Weights of a small transformer language model: 16 layers, no biases in attention or MLP.
MLP neurons of a small language model. Each row is named by its layer, matrix (gate and up: input weights) and neuron, and shows model dimensions 32-159. Each number is 50 + 10 x the weight over its row's rms, rounded and kept within 0 to 99. A neuron's up and down rows have the sign that makes its largest values positive.
Before each neuron's rows, "fires after" lists the tokens most often just before its 100 highest values on Wikipedia text that the model never trained on.

fires after: " the", " The", "The"
L5.gate102:47 44 53 52 23 45 50 51 55 45 42 41 35 56 24 46 45 49 46 54 45 37 43 45 60 37 61 59 49 60 37 70 59 45 40 44 39 32 50 43 78 37 44 52 44 64 50 49 48 56 54 49 59 43 40 51 38 57 52 50 38 55 27 57 57 41 53 30 58 54 47 68 43 49 58 43 58 46 54 46 46 59 58 43 51 36 70 55 52 44 53 48 50 61 47 37 43 43 35 46 56 38 51 43 32 54 57 22 63 37 42 60 51 42 69 58 45 51 43 40 34 43 44 63 49 41 46 29
L5.up102:53 46 33 41 40 72 52 57 51 40 60 45 66 51 27 49 67 45 58 44 45 40 35 42 62 70 52 35 47 60 44 48 51 69 42 45 57 36 38 47 62 43 42 60 50 65 41 49 53 41 52 54 56 56 38 56 71 58 25 46 55 47 46 69 70 56 41 28 49 48 49 48 66 45 46 49 62 53 31 46 41 62 49 66 56 44 58 61 45 45 51 46 38 48 55 46 53 62 38 30 57 51 50 49 55 48 54 32 49 52 50 48 50 54 51 61 31 48 52 43 53 43 57 69 41 43 54 41

fires after: " the", " to", " a"
L8.gate211:59 38 55 48 54 40 45 44 38 76 51 41 31 67 38 44 64 58 68 46 45 36 60 49 58 59 54 39 29 63 44 69 69 47 42 45 45 58 47 54 60 60 43 50 62 45 46 62 46 46 48 56 60 47 56 46 48 49 54 61 60 48 38 56 59 54 47 51 54 50 47 54 63 35 57 54 56 37 46 68 46 59 55 40 45 45 64 44 54 43 49 39 51 39 27 58 51 50 24 37 58 37 64 59 42 52 47 52 44 57 25 46 47 45 42 73 58 39 57 56 30 56 65 43 46 71 63 53
L8.up211:60 49 43 38 44 43 69 44 60 60 50 55 47 63 32 63 69 43 55 55 69 66 61 61 52 71 41 48 57 40 53 57 42 44 57 51 57 53 62 47 50 43 44 55 28 33 47 54 64 36 56 47 49 43 51 44 57 58 50 65 61 53 49 59 41 44 44 50 33 40 47 51 52 50 58 43 45 37 40 55 57 44 48 41 27 39 47 50 30 47 34 66 51 36 28 41 47 44 40 56 28 56 48 57 48 48 48 52 34 55 38 60 64 36 33 59 41 48 43 37 35 66 55 49 43 68 29 49

fires after: " was", " is", " as", " became", " a"
L11.gate247:52 67 62 63 43 45 61 56 46 50 74 37 55 61 43 68 57 47 35 56 38 51 62 37 62 55 43 62 64 48 53 48 51 55 52 57 51 52 55 20 42 33 41 63 37 53 62 43 60 30 43 37 63 43 52 51 39 55 53 52 39 57 41 67 51 34 76 36 58 34 51 46 55 54 38 54 34 48 39 45 50 36 59 58 61 42 62 48 34 51 45 54 59 51 39 58 57 62 53 42 58 68 55 60 42 28 61 33 54 42 37 56 44 51 42 34 48 43 63 47 48 51 46 56 53 66 56 36
L11.up247:50 39 45 57 52 59 56 56 53 49 55 42 55 35 28 52 54 37 57 30 62 32 68 45 66 65 52 55 57 39 51 54 55 55 53 50 63 64 50 48 41 52 45 52 46 39 58 48 77 31 49 55 51 56 65 29 42 56 42 51 57 35 53 33 47 42 53 48 43 56 57 56 46 58 64 62 53 57 38 34 48 46 60 36 61 63 48 44 46 56 61 42 59 49 46 59 43 29 52 58 43 42 63 39 64 63 62 69 48 48 60 60 51 69 68 54 54 58 63 50 59 49 57 37 50 50 36 59

fires after: "|", "'", " on"
L3.gate142:57 50 49 51 54 65 45 34 47 43 47 55 46 51 57 49 52 45 39 52 26 53 46 55 40 60 39 29 46 31 36 40 59 69 28 54 53 56 49 39 48 39 55 57 28 40 22 57 64 39 48 39 50 50 46 48 49 52 39 54 32 33 64 55 58 38 73 52 48 55 55 53 39 52 45 63 53 43 54 61 48 49 68 51 60 36 52 51 46 33 51 57 39 48 49 61 44 53 55 51 38 32 46 43 50 51 52 55 51 67 56 61 58 59 44 55 41 46 51 48 57 53 49 51 40 57 38 39
L3.up142:44 45 43 52 44 68 64 60 56 33 41 71 32 64 42 58 61 52 42 57 31 53 37 43 51 51 49 41 49 52 62 35 50 68 45 48 59 51 49 32 42 37 60 51 44 43 37 61 58 47 54 51 51 40 42 44 48 40 52 43 50 42 47 42 69 54 62 50 47 46 58 59 42 50 44 55 74 47 54 55 49 45 64 60 62 39 66 40 45 50 61 51 38 53 44 43 46 66 40 36 52 36 57 49 54 60 50 66 53 32 54 52 45 53 46 51 59 54 48 53 44 51 34 47 50 36 29 38

fires after: " in", " the", "In", " In", ","
L2.gate251:34 48 68 49 46 64 48 58 49 46 48 70 48 66 49 44 63 24 47 72 49 49 40 54 37 47 48 51 58 52 25 55 38 52 44 56 45 36 63 62 66 55 51 49 54 63 49 63 68 47 37 50 68 47 30 48 72 38 31 59 42 52 55 43 47 47 37 43 43 39 38 48 63 42 38 61 45 49 44 41 50 45 33 50 46 57 41 45 71 44 54 39 48 58 36 31 63 56 64 49 41 43 43 55 62 54 58 57 59 38 45 43 62 44 61 42 55 58 58 51 38 58 43 58 49 68 49 52
L2.up251:36 46 65 46 55 59 59 68 63 38 49 61 49 58 45 54 75 40 50 78 52 45 37 51 37 41 46 61 53 63 38 58 53 52 48 64 35 30 54 54 65 41 57 38 58 62 44 61 66 50 34 47 52 40 36 56 54 34 48 59 48 56 39 37 48 47 31 49 45 36 37 39 65 46 41 58 48 38 31 50 49 46 38 63 50 50 44 39 61 45 65 48 49 51 42 36 53 51 57 50 38 51 62 56 67 57 52 55 57 48 48 59 45 59 64 38 52 54 46 48 45 54 51 74 60 67 52 36

fires after: ".", " —", "-", " (", " as", " |"
L4.gate35:53 43 36 45 50 52 64 43 46 50 60 57 39 39 58 52 43 37 52 46 71 51 48 54 48 57 56 55 35 63 28 54 59 51 40 59 51 59 40 19 48 56 50 45 48 62 38 53 50 50 52 47 72 52 60 49 43 72 59 58 54 51 45 47 50 61 54 59 51 56 52 60 60 48 60 38 54 66 40 48 43 54 53 70 58 59 45 56 41 55 32 53 51 43 49 67 35 42 49 58 31 57 51 51 55 52 52 39 60 59 42 21 33 58 52 57 45 34 41 55 42 53 41 65 56 43 49 38
L4.up35:49 60 31 45 63 63 55 54 50 31 60 69 47 45 56 52 48 47 65 49 62 62 44 49 48 61 62 39 40 50 40 62 64 56 51 66 47 45 46 26 42 34 51 46 46 47 38 64 33 52 57 42 67 64 54 51 52 65 46 69 57 36 37 45 57 50 59 53 43 39 55 53 60 47 45 50 58 37 38 53 52 51 58 67 67 65 40 74 48 43 37 58 55 40 48 64 37 49 33 32 40 52 68 55 52 55 55 55 55 43 42 28 39 56 45 43 45 44 60 49 37 71 40 68 48 51 56 43

fires after: "\n\n", " life", " career"
L5.gate434:44 63 39 38 56 56 40 53 49 59 55 48 54 52 53 39 40 61 50 50 38 48 46 52 31 59 28 48 48 46 37 46 49 69 54 31 49 53 51 53 50 41 46 43 60 58 66 37 73 49 49 58 32 44 52 43 44 54 45 54 36 69 65 52 47 28 31 50 52 63 72 51 67 37 46 43 38 56 47 34 56 39 45 53 38 56 38 45 52 65 53 37 60 30 40 56 50 49 52 49 40 46 47 56 45 65 48 51 59 61 54 69 46 42 39 46 62 53 42 55 34 49 62 32 42 63 59 52
L5.up434:52 43 62 68 41 48 27 62 60 51 53 65 37 55 54 52 38 29 62 45 62 56 37 47 61 29 42 50 44 64 52 56 28 39 39 41 28 40 63 50 53 43 72 48 31 43 53 46 52 55 44 44 34 32 46 45 77 49 41 61 49 51 59 58 48 40 53 36 54 44 43 39 61 58 47 40 59 45 57 55 44 61 50 58 59 55 51 29 51 38 43 41 48 51 52 33 73 48 37 39 56 37 34 52 49 33 53 50 52 51 37 46 47 58 46 36 65 43 57 34 38 62 53 40 60 59 49 57

fires after: "–", "-"
L6.gate216:53 34 44 61 31 54 42 34 55 34 56 39 49 44 53 58 46 31 45 54 54 71 67 50 52 68 51 46 45 47 31 49 58 61 33 56 52 36 52 39 65 44 68 42 32 58 52 56 51 29 63 42 62 52 49 55 56 65 70 45 56 51 42 46 40 62 67 60 66 56 60 44 75 37 34 41 38 43 64 50 40 51 55 48 45 57 62 57 45 62 55 50 64 48 67 43 54 62 44 48 67 55 46 67 40 42 42 66 40 54 60 51 45 46 20 60 53 63 47 53 53 58 60 51 71 63 52 54
L6.up216:50 48 51 43 61 44 54 55 51 57 54 57 43 52 45 50 61 63 45 44 64 48 70 61 54 52 57 47 56 58 62 52 44 43 54 45 67 58 59 61 59 65 49 59 48 43 50 59 44 51 45 41 42 35 65 43 52 37 46 59 51 65 66 46 52 53 67 43 56 53 41 47 45 33 47 58 56 44 50 49 42 51 65 48 41 47 33 65 56 50 38 57 53 51 46 49 69 62 41 58 63 56 43 65 38 50 50 55 49 42 58 38 39 51 51 55 54 52 45 39 53 55 40 36 72 46 39 67

fires after: ")", " place", "\n", " |"
L11.gate264:56 43 51 54 63 56 49 52 53 53 64 44 40 61 59 56 49 54 49 52 62 41 43 50 43 49 53 56 58 65 67 52 54 39 41 58 59 59 39 52 54 54 63 42 50 60 54 45 52 47 48 49 46 35 40 33 66 51 54 47 31 40 55 59 25 27 61 45 54 54 45 43 57 56 63 44 47 51 50 34 51 52 32 39 42 61 42 67 57 52 26 52 59 72 55 57 42 40 57 67 36 39 45 27 56 46 51 32 66 49 54 55 43 58 48 52 67 46 62 45 42 54 70 33 33 67 41 47
L11.up264:59 58 47 45 47 35 51 64 75 59 65 32 55 56 53 38 39 62 58 58 61 42 45 52 34 39 33 36 42 55 63 56 60 46 50 54 61 51 43 58 62 65 44 45 45 49 43 48 60 37 51 34 58 46 56 47 41 39 37 49 46 42 61 73 58 43 59 49 46 65 55 40 51 65 58 72 42 61 47 54 41 35 47 58 41 57 26 64 57 35 30 52 43 63 43 42 50 49 47 49 51 33 54 45 44 40 56 48 72 37 50 60 51 44 52 40 62 64 59 58 35 59 48 42 35 50 36 44

fires after: " the", " in", " of", "s", " his", " to"
L8.gate311:59 40 37 58 35 43 59 52 45 62 56 64 54 41 38 37 39 55 68 67 53 44 53 57 49 42 47 60 50 61 47 48 32 47 59 49 44 27 57 70 53 43 50 62 39 59 30 46 72 29 52 35 60 59 46 54 56 46 43 62 71 42 35 55 49 35 69 48 42 42 53 57 54 49 61 56 58 26 48 34 46 46 63 50 44 68 50 52 57 62 35 52 51 58 58 44 55 41 63 57 52 75 50 50 52 62 64 43 41 33 56 62 45 47 54 50 50 50 28 43 49 48 56 58 42 56 49 41
L8.up311:69 57 44 47 72 54 51 38 54 52 62 36 56 53 59 44 48 52 40 41 58 26 45 44 47 53 41 64 51 55 54 43 57 51 36 45 57 66 62 49 62 58 53 61 57 49 49 51 41 41 31 39 47 55 55 44 62 47 64 46 60 45 31 47 47 37 49 45 57 47 40 59 65 34 64 48 45 46 54 64 66 63 33 77 60 51 47 49 27 48 54 54 45 53 38 45 54 39 48 50 62 37 47 65 46 50 52 67 71 46 56 57 36 50 46 25 55 54 49 52 49 46 53 69 47 64 68 67

fires after: "-", " (", " su", " ac", " un", " Su"
L5.gate196:32 41 29 62 56 59 49 58 61 50 56 52 34 41 62 42 39 55 35 57 57 66 60 49 41 78 43 54 55 68 54 50 56 62 40 43 69 73 55 36 45 36 40 60 42 60 30 63 53 45 41 47 43 55 45 48 47 61 61 45 65 51 56 54 35 52 51 42 46 40 48 58 59 60 34 50 39 37 48 45 68 52 54 64 38 44 59 53 47 35 38 59 56 48 59 52 57 56 35 33 43 47 39 51 44 45 59 54 47 49 38 48 67 69 30 64 46 57 55 54 41 61 61 62 32 52 40 57
L5.up196:39 47 40 63 47 55 45 43 50 41 56 53 44 43 56 44 54 42 39 29 56 58 51 46 61 54 42 27 57 66 40 43 49 61 36 54 73 40 65 34 59 25 59 61 53 57 45 51 57 61 48 60 43 51 37 74 53 66 73 51 56 52 47 63 41 45 47 57 48 48 38 44 43 63 39 42 59 42 56 54 52 40 64 68 38 65 64 57 48 37 47 57 44 71 51 58 59 49 36 43 46 35 42 55 41 49 51 57 48 64 35 38 65 55 56 58 49 70 47 53 44 60 52 54 54 63 56 42

fires after: "-", " |"
L13.gate0:60 39 61 47 61 41 47 52 53 47 33 50 50 79 54 46 43 34 49 51 42 56 44 65 35 43 54 64 46 21 41 62 49 63 52 54 50 46 36 42 55 53 43 47 56 47 47 45 40 45 51 40 41 49 50 51 53 46 59 42 56 55 43 49 39 35 53 66 45 66 60 43 73 59 35 53 54 52 53 64 54 50 49 46 39 60 52 27 42 50 42 23 66 59 49 45 53 63 58 44 48 53 52 66 63 32 62 28 45 50 34 40 45 45 48 56 60 62 41 56 35 43 56 38 44 52 39 63
L13.up0:39 78 47 47 58 42 65 56 49 36 62 59 47 60 49 46 54 50 48 44 47 62 29 53 41 60 33 53 62 54 37 71 49 61 32 61 52 57 74 42 62 56 48 46 51 62 34 48 58 49 46 48 54 30 51 33 49 54 33 65 52 37 59 56 54 52 42 46 52 54 63 45 60 75 66 61 46 37 48 62 57 53 64 44 38 58 32 39 42 42 51 44 73 49 49 43 44 57 35 58 58 52 28 42 44 58 65 49 56 53 42 51 39 63 46 26 46 26 51 60 53 64 57 50 57 45 44 57

fires after: "\n\n"
L10.gate10:51 49 31 69 71 45 40 50 66 60 40 55 67 52 52 41 38 58 50 36 43 53 41 58 42 50 57 35 70 51 23 57 45 45 34 44 43 65 53 37 58 40 58 53 52 49 64 54 57 52 58 45 41 54 46 68 60 39 46 48 36 43 66 37 50 33 49 42 49 54 51 33 64 67 58 40 54 23 48 65 55 67 55 48 51 55 51 40 60 72 58 60 52 77 51 62 47 58 39 45 49 48 45 42 49 48 42 54 47 67 50 62 56 56 43 53 58 37 66 42 45 46 46 47 56 53 37 53
L10.up10:55 47 55 57 58 28 39 44 42 43 45 56 49 61 43 43 42 64 61 49 49 46 35 65 46 50 62 47 57 49 33 50 53 36 47 40 42 53 41 49 55 48 55 30 66 28 55 40 52 64 51 54 38 53 50 47 68 32 59 65 22 49 34 35 46 51 47 38 35 59 47 33 62 52 59 45 58 50 51 40 51 65 47 38 62 60 63 41 57 73 50 66 55 60 49 46 56 63 38 33 55 61 44 43 53 49 51 50 40 53 43 64 43 54 47 32 60 27 51 65 37 37 57 50 55 50 53 44

fires after: " (", " 1", "19", " |", " acc", "–"
L10.gate198:51 49 55 55 33 61 56 58 58 66 65 42 57 41 46 49 53 48 42 39 46 83 46 43 45 52 60 55 46 60 34 59 58 57 48 56 57 52 54 60 49 46 27 55 54 43 46 58 65 53 42 25 69 54 46 45 61 54 59 49 50 51 63 45 34 49 46 40 60 52 50 54 51 76 45 45 46 49 79 40 34 46 48 45 43 35 53 53 56 60 38 44 50 36 50 43 43 58 53 64 36 63 61 50 60 45 47 39 40 44 41 54 50 39 45 65 56 46 38 65 31 55 66 60 60 34 46 46
L10.up198:41 67 50 47 50 46 60 49 47 43 47 51 51 45 60 50 41 48 54 44 60 45 50 48 49 31 42 44 45 42 39 51 38 54 52 45 50 52 43 51 51 49 73 43 74 43 58 48 43 43 60 53 57 42 37 52 53 50 51 62 45 37 38 31 56 59 58 49 45 56 66 52 67 70 63 42 51 61 45 64 61 58 50 63 64 62 57 39 62 47 58 66 36 52 55 51 49 55 55 36 55 40 48 47 46 52 62 56 52 65 37 53 36 70 61 41 63 58 41 50 69 52 40 50 43 62 62 40

fires after: "=", " =", " is", " was", " an", " a"
L10.gate41:32 35 41 55 27 63 59 37 44 60 46 51 38 45 47 54 58 49 56 55 67 51 62 47 58 47 47 50 50 48 67 46 54 49 54 63 42 48 52 70 58 80 55 58 39 39 47 59 50 45 59 57 46 38 63 44 45 54 58 40 41 53 55 63 59 39 47 59 61 47 54 40 46 61 53 47 48 52 49 38 53 38 46 44 53 61 54 48 56 67 68 42 62 57 46 54 42 67 66 42 60 41 49 52 44 66 69 46 67 51 43 42 59 47 50 63 51 39 50 38 49 53 63 52 51 57 57 36
L10.up41:45 45 49 63 57 64 50 41 48 52 37 64 30 54 59 45 79 37 60 49 57 48 65 55 49 47 69 51 54 45 68 65 55 54 45 52 49 54 49 55 57 71 55 58 45 53 58 49 29 45 48 51 45 53 37 26 48 42 54 59 55 60 52 60 52 39 52 57 37 40 56 36 38 60 45 46 57 42 38 22 58 51 54 64 70 60 39 55 53 51 54 47 57 59 39 58 50 60 53 60 64 55 44 56 36 74 62 55 56 63 51 53 59 43 28 26 40 35 59 43 49 49 27 41 34 53 55 55

fires after: ",", " (", "/", ".", " un", " \""
L5.gate181:51 44 60 59 57 50 39 42 58 59 49 48 56 46 36 54 33 52 44 58 51 64 63 48 48 60 47 55 55 51 51 60 60 47 34 52 45 52 68 31 60 33 62 53 25 55 45 60 59 50 55 50 67 61 62 41 55 54 74 52 50 77 41 35 53 50 37 73 58 38 49 41 56 54 47 49 46 52 52 47 63 39 75 56 54 62 73 55 51 56 27 65 66 58 54 52 47 44 45 44 47 64 61 42 58 41 59 51 48 37 52 54 60 57 48 55 54 71 60 44 37 56 37 52 54 57 55 72
L5.up181:55 51 42 46 51 44 69 57 64 42 56 67 45 36 51 60 58 50 58 35 39 49 55 41 48 53 53 50 48 50 41 47 44 61 43 53 35 57 49 45 55 58 52 50 51 54 73 76 42 65 50 41 41 51 48 44 48 65 49 59 62 54 55 48 42 55 48 73 42 54 49 48 54 54 51 74 18 54 62 50 28 55 42 56 58 35 31 37 57 43 46 54 49 50 37 47 53 57 71 44 43 59 55 60 45 49 70 51 50 58 43 54 42 58 52 50 66 10 48 55 56 45 49 31 45 38 50 65

fires after: " was", " is", " be", " were", " are", "itt"
L6.gate392:42 52 52 37 45 70 49 51 54 62 49 46 48 57 46 63 50 57 45 42 43 49 53 50 28 38 47 48 57 60 31 40 57 42 48 66 43 64 28 54 22 55 49 45 44 48 46 45 50 41 48 40 55 51 56 34 31 67 66 62 45 23 40 70 39 42 46 51 48 34 49 71 42 38 58 51 38 51 30 53 57 46 75 49 25 53 51 42 49 40 53 56 50 61 52 54 54 62 46 59 52 44 44 45 39 54 45 49 47 42 55 52 48 45 57 49 67 60 43 61 54 56 43 50 57 59 37 46
L6.up392:43 61 55 53 61 49 46 52 48 50 59 39 52 46 72 56 59 47 58 61 46 53 66 45 49 39 53 52 55 54 64 61 55 46 44 50 51 54 40 56 40 61 52 47 64 41 67 48 57 44 40 48 54 45 52 50 47 46 63 66 38 42 44 62 54 44 26 46 46 34 59 40 46 48 46 46 22 64 52 40 73 43 52 46 46 59 51 54 47 45 53 48 50 27 49 47 43 55 42 38 38 44 64 56 48 55 57 50 52 52 73 71 59 51 61 57 56 71 37 67 38 32 28 57 35 58 50 58

fires after: " (", "–", "-", "."
L5.gate365:58 52 31 62 57 47 49 40 64 64 67 51 58 56 51 69 56 60 42 45 65 51 56 52 42 35 38 48 52 64 46 41 47 53 34 46 46 56 48 53 69 50 51 58 61 62 28 51 58 53 60 60 68 61 45 66 67 46 45 39 57 60 26 32 49 65 58 56 33 49 60 49 61 63 53 42 46 44 49 42 52 44 70 55 47 46 45 55 57 30 41 48 50 49 63 48 31 59 44 44 47 58 63 55 50 56 46 36 54 44 47 26 41 41 43 49 42 62 47 52 38 56 51 56 61 40 45 49
L5.up365:54 36 55 36 47 37 23 28 49 25 36 52 58 43 58 44 47 58 36 32 49 38 34 55 37 63 52 43 54 43 60 65 38 55 57 58 47 54 46 41 52 45 65 51 43 41 60 50 53 33 61 44 28 58 53 50 42 47 52 38 42 47 56 37 59 54 77 52 57 49 63 33 44 27 65 39 51 54 55 38 46 45 55 50 50 49 51 58 39 55 44 57 41 45 49 40 68 55 73 45 38 29 67 50 50 51 36 49 38 37 54 50 58 46 58 52 60 32 60 46 53 43 40 42 38 50 47 42

fires after: ")", "\"", " Clark", "i", " download", "rix"
L3.gate225:60 65 73 45 48 61 52 50 67 41 30 66 20 50 42 65 39 60 37 39 61 45 50 60 55 44 30 52 44 38 60 50 52 46 49 59 48 52 55 36 55 39 64 41 47 60 63 37 69 56 41 39 25 45 71 41 54 63 59 30 48 56 58 40 44 55 38 53 60 54 39 43 57 46 52 43 63 59 41 54 44 48 44 47 19 54 58 53 55 36 65 39 42 46 38 39 29 42 46 40 41 47 47 50 45 49 54 54 54 41 46 43 54 36 40 50 50 63 64 55 30 54 55 56 33 56 61 31
L3.up225:47 73 69 60 48 64 52 56 53 51 50 60 53 55 63 54 60 60 36 49 62 40 41 67 48 33 60 49 58 57 53 52 56 56 58 39 51 59 55 47 52 40 52 33 43 58 58 31 65 54 49 30 43 56 73 54 50 55 41 49 61 61 63 41 47 44 46 40 56 50 48 46 57 40 51 56 34 50 44 34 25 46 56 54 47 44 53 61 46 28 39 32 58 41 34 48 46 49 58 50 47 38 51 61 47 56 70 52 42 48 52 40 68 51 46 57 68 42 48 50 43 55 45 55 58 53 60 52

fires after: " the", " The", " Coll"
L11.gate100:38 38 49 44 56 23 56 67 43 57 38 57 43 43 48 43 54 51 51 36 60 49 54 48 52 60 55 51 62 51 58 57 37 58 61 55 54 50 33 57 40 36 70 65 53 40 44 64 45 46 45 64 45 44 52 37 63 36 64 41 51 55 38 60 39 63 60 58 71 34 59 46 43 70 60 57 51 49 46 57 47 57 38 54 40 66 73 42 56 49 50 46 52 59 60 74 37 57 30 54 43 63 62 43 47 42 35 60 44 59 46 31 55 69 45 54 56 46 53 38 48 58 58 56 46 53 48 42
L11.up100:46 52 45 45 38 58 54 52 47 57 41 63 60 42 46 51 49 39 38 33 29 54 64 42 55 31 48 62 44 56 45 39 61 66 57 37 39 51 49 68 39 58 45 66 42 56 49 64 57 58 52 32 51 46 32 47 33 46 69 65 47 50 43 54 39 49 53 33 58 52 59 67 53 35 50 61 49 46 38 66 73 50 41 36 39 48 66 45 50 47 68 46 61 42 31 46 44 40 50 51 43 55 51 49 60 46 47 48 60 37 48 48 33 44 49 57 52 35 50 56 50 45 44 49 51 62 46 42

fires after: "S", " the", "|", ",", " a"
L4.gate232:56 58 34 50 47 55 61 42 55 55 46 56 47 39 84 50 55 49 40 63 39 45 41 66 60 56 48 61 40 48 34 57 55 63 51 61 61 56 45 55 45 39 52 53 54 43 29 54 45 46 46 57 35 41 38 51 37 34 67 26 41 63 47 48 56 49 62 37 72 56 48 56 61 41 50 49 55 22 50 66 66 58 52 40 66 54 55 51 55 59 67 48 61 47 64 51 36 42 55 55 52 57 45 25 38 60 40 58 42 46 51 48 54 60 39 44 51 43 50 36 50 47 52 52 51 43 56 59
L4.up232:52 53 39 62 46 56 50 53 57 44 45 51 47 41 70 56 48 39 55 51 35 44 46 56 51 50 22 51 32 41 46 56 53 65 53 50 48 62 47 50 57 39 59 43 69 24 40 45 53 41 46 65 41 52 41 40 29 34 60 31 64 63 53 37 53 48 50 38 61 61 53 46 57 46 46 52 48 28 61 71 73 45 45 35 48 59 50 45 47 56 61 40 55 47 60 57 40 54 51 54 45 50 42 40 45 62 30 51 49 55 49 41 59 37 37 53 42 42 60 38 49 54 59 51 44 38 46 57

fires after: ")", "ologist", "ist"
L13.gate59:42 35 49 49 34 60 42 47 51 49 41 54 61 64 58 21 53 61 60 44 51 55 43 35 52 55 34 53 41 50 50 56 45 41 62 46 56 62 53 33 62 37 41 44 44 62 38 31 46 50 36 41 56 39 65 47 39 41 52 32 57 43 39 48 38 67 40 36 40 48 45 49 46 57 60 43 72 25 56 51 69 41 39 37 41 51 46 53 46 45 67 34 61 52 45 54 44 44 58 37 44 54 58 56 61 46 55 45 58 32 40 57 45 52 60 49 53 41 67 49 44 45 36 47 33 60 44 53
L13.up59:44 43 47 45 61 46 74 53 37 75 49 52 44 42 47 50 53 41 44 59 54 48 61 45 64 59 44 57 45 38 37 64 56 33 55 39 46 33 41 43 45 40 57 52 21 53 44 50 54 54 61 46 37 58 72 56 48 40 54 32 43 73 57 48 53 37 59 61 40 51 47 51 63 61 70 56 52 44 44 33 38 34 49 54 54 50 51 63 50 56 54 50 58 46 53 38 61 59 57 43 63 46 33 52 46 40 45 41 47 58 56 50 51 53 44 47 45 39 68 43 54 55 47 55 63 49 30 54

fires after: "'", "’", " the"
L3.gate131:52 61 46 49 53 55 59 53 51 47 43 42 52 43 46 61 59 55 47 54 45 48 52 63 29 53 49 15 58 29 60 53 34 41 53 46 64 73 48 37 27 48 44 71 40 44 40 37 66 52 48 58 34 61 60 64 58 56 64 41 49 71 56 48 41 64 50 49 60 65 38 40 58 69 46 42 51 60 51 41 68 53 37 48 59 43 57 49 57 57 65 51 55 38 61 53 47 49 65 58 49 49 68 62 47 52 52 58 48 59 49 31 52 58 41 60 64 42 60 50 27 65 22 51 42 45 53 51
L3.up131:48 56 66 46 47 58 59 42 56 66 43 54 45 53 55 44 64 36 46 46 54 54 40 72 45 44 52 55 36 50 52 51 72 63 47 45 57 71 48 44 64 39 36 29 37 55 52 42 62 45 72 30 53 33 63 52 27 40 56 44 46 50 35 37 61 64 61 63 61 47 42 59 42 50 60 39 38 53 33 41 56 45 41 56 56 47 47 39 45 40 64 45 24 65 66 47 43 58 40 53 32 39 57 37 52 52 60 37 36 40 50 62 49 40 42 52 47 35 60 46 52 34 36 51 50 63 33 35

fires after: "|", " |", "=", "-", ")"
L6.gate155:58 71 33 40 57 48 56 53 64 33 50 42 46 54 52 35 58 36 60 45 50 53 44 48 33 65 53 46 43 35 47 42 53 61 55 57 39 56 66 59 50 42 65 43 50 40 17 76 54 57 73 51 45 55 39 46 54 44 56 62 44 46 52 61 50 42 42 65 66 45 45 55 37 49 68 34 51 28 66 38 56 41 37 70 54 60 58 41 49 42 46 57 45 43 51 55 39 48 39 46 34 68 49 37 50 57 41 49 53 43 49 56 43 57 56 51 60 51 40 51 48 49 63 72 54 50 45 28
L6.up155:45 62 50 54 66 49 32 29 54 48 52 37 60 55 62 46 44 52 30 51 62 46 48 44 42 58 49 55 46 51 37 47 52 49 48 57 52 65 70 63 57 62 44 56 67 40 51 41 62 65 42 26 46 57 65 41 36 28 43 65 53 54 66 37 47 34 54 56 51 45 56 52 45 33 60 53 50 51 45 42 56 32 32 57 57 47 65 49 44 51 49 44 54 49 58 53 44 25 60 36 32 52 46 66 49 70 58 45 50 48 62 47 44 62 51 53 43 60 45 50 40 43 46 41 52 60 77 44

fires after: ".", " he", " He", ")", "="
L13.gate279:38 57 51 51 60 51 55 58 53 66 40 39 56 58 57 56 42 49 55 67 54 39 52 64 47 49 50 57 64 57 45 51 51 46 55 55 57 61 46 58 56 47 53 51 47 69 61 62 63 55 62 55 54 46 45 49 49 38 40 54 46 63 34 45 65 50 56 51 39 43 55 52 45 47 52 57 54 43 34 54 50 36 44 61 63 53 34 52 56 53 68 47 54 38 52 40 46 40 51 23 50 53 27 35 74 55 54 56 57 39 40 61 36 33 24 50 51 42 50 40 34 54 53 70 46 44 48 46
L13.up279:40 46 51 32 61 45 59 48 43 48 70 33 45 44 62 39 43 54 40 61 60 58 42 49 64 44 38 41 50 56 60 51 28 45 39 65 63 53 53 58 45 48 59 65 55 55 56 40 39 55 47 63 46 59 68 53 44 58 48 47 40 38 55 34 38 40 49 55 46 37 27 43 48 53 61 56 57 55 40 45 58 46 63 73 44 41 38 32 50 31 54 50 49 48 41 49 51 45 50 39 51 59 53 43 45 68 46 46 59 42 45 63 41 44 43 56 58 44 37 54 68 51 23 50 38 51 55 42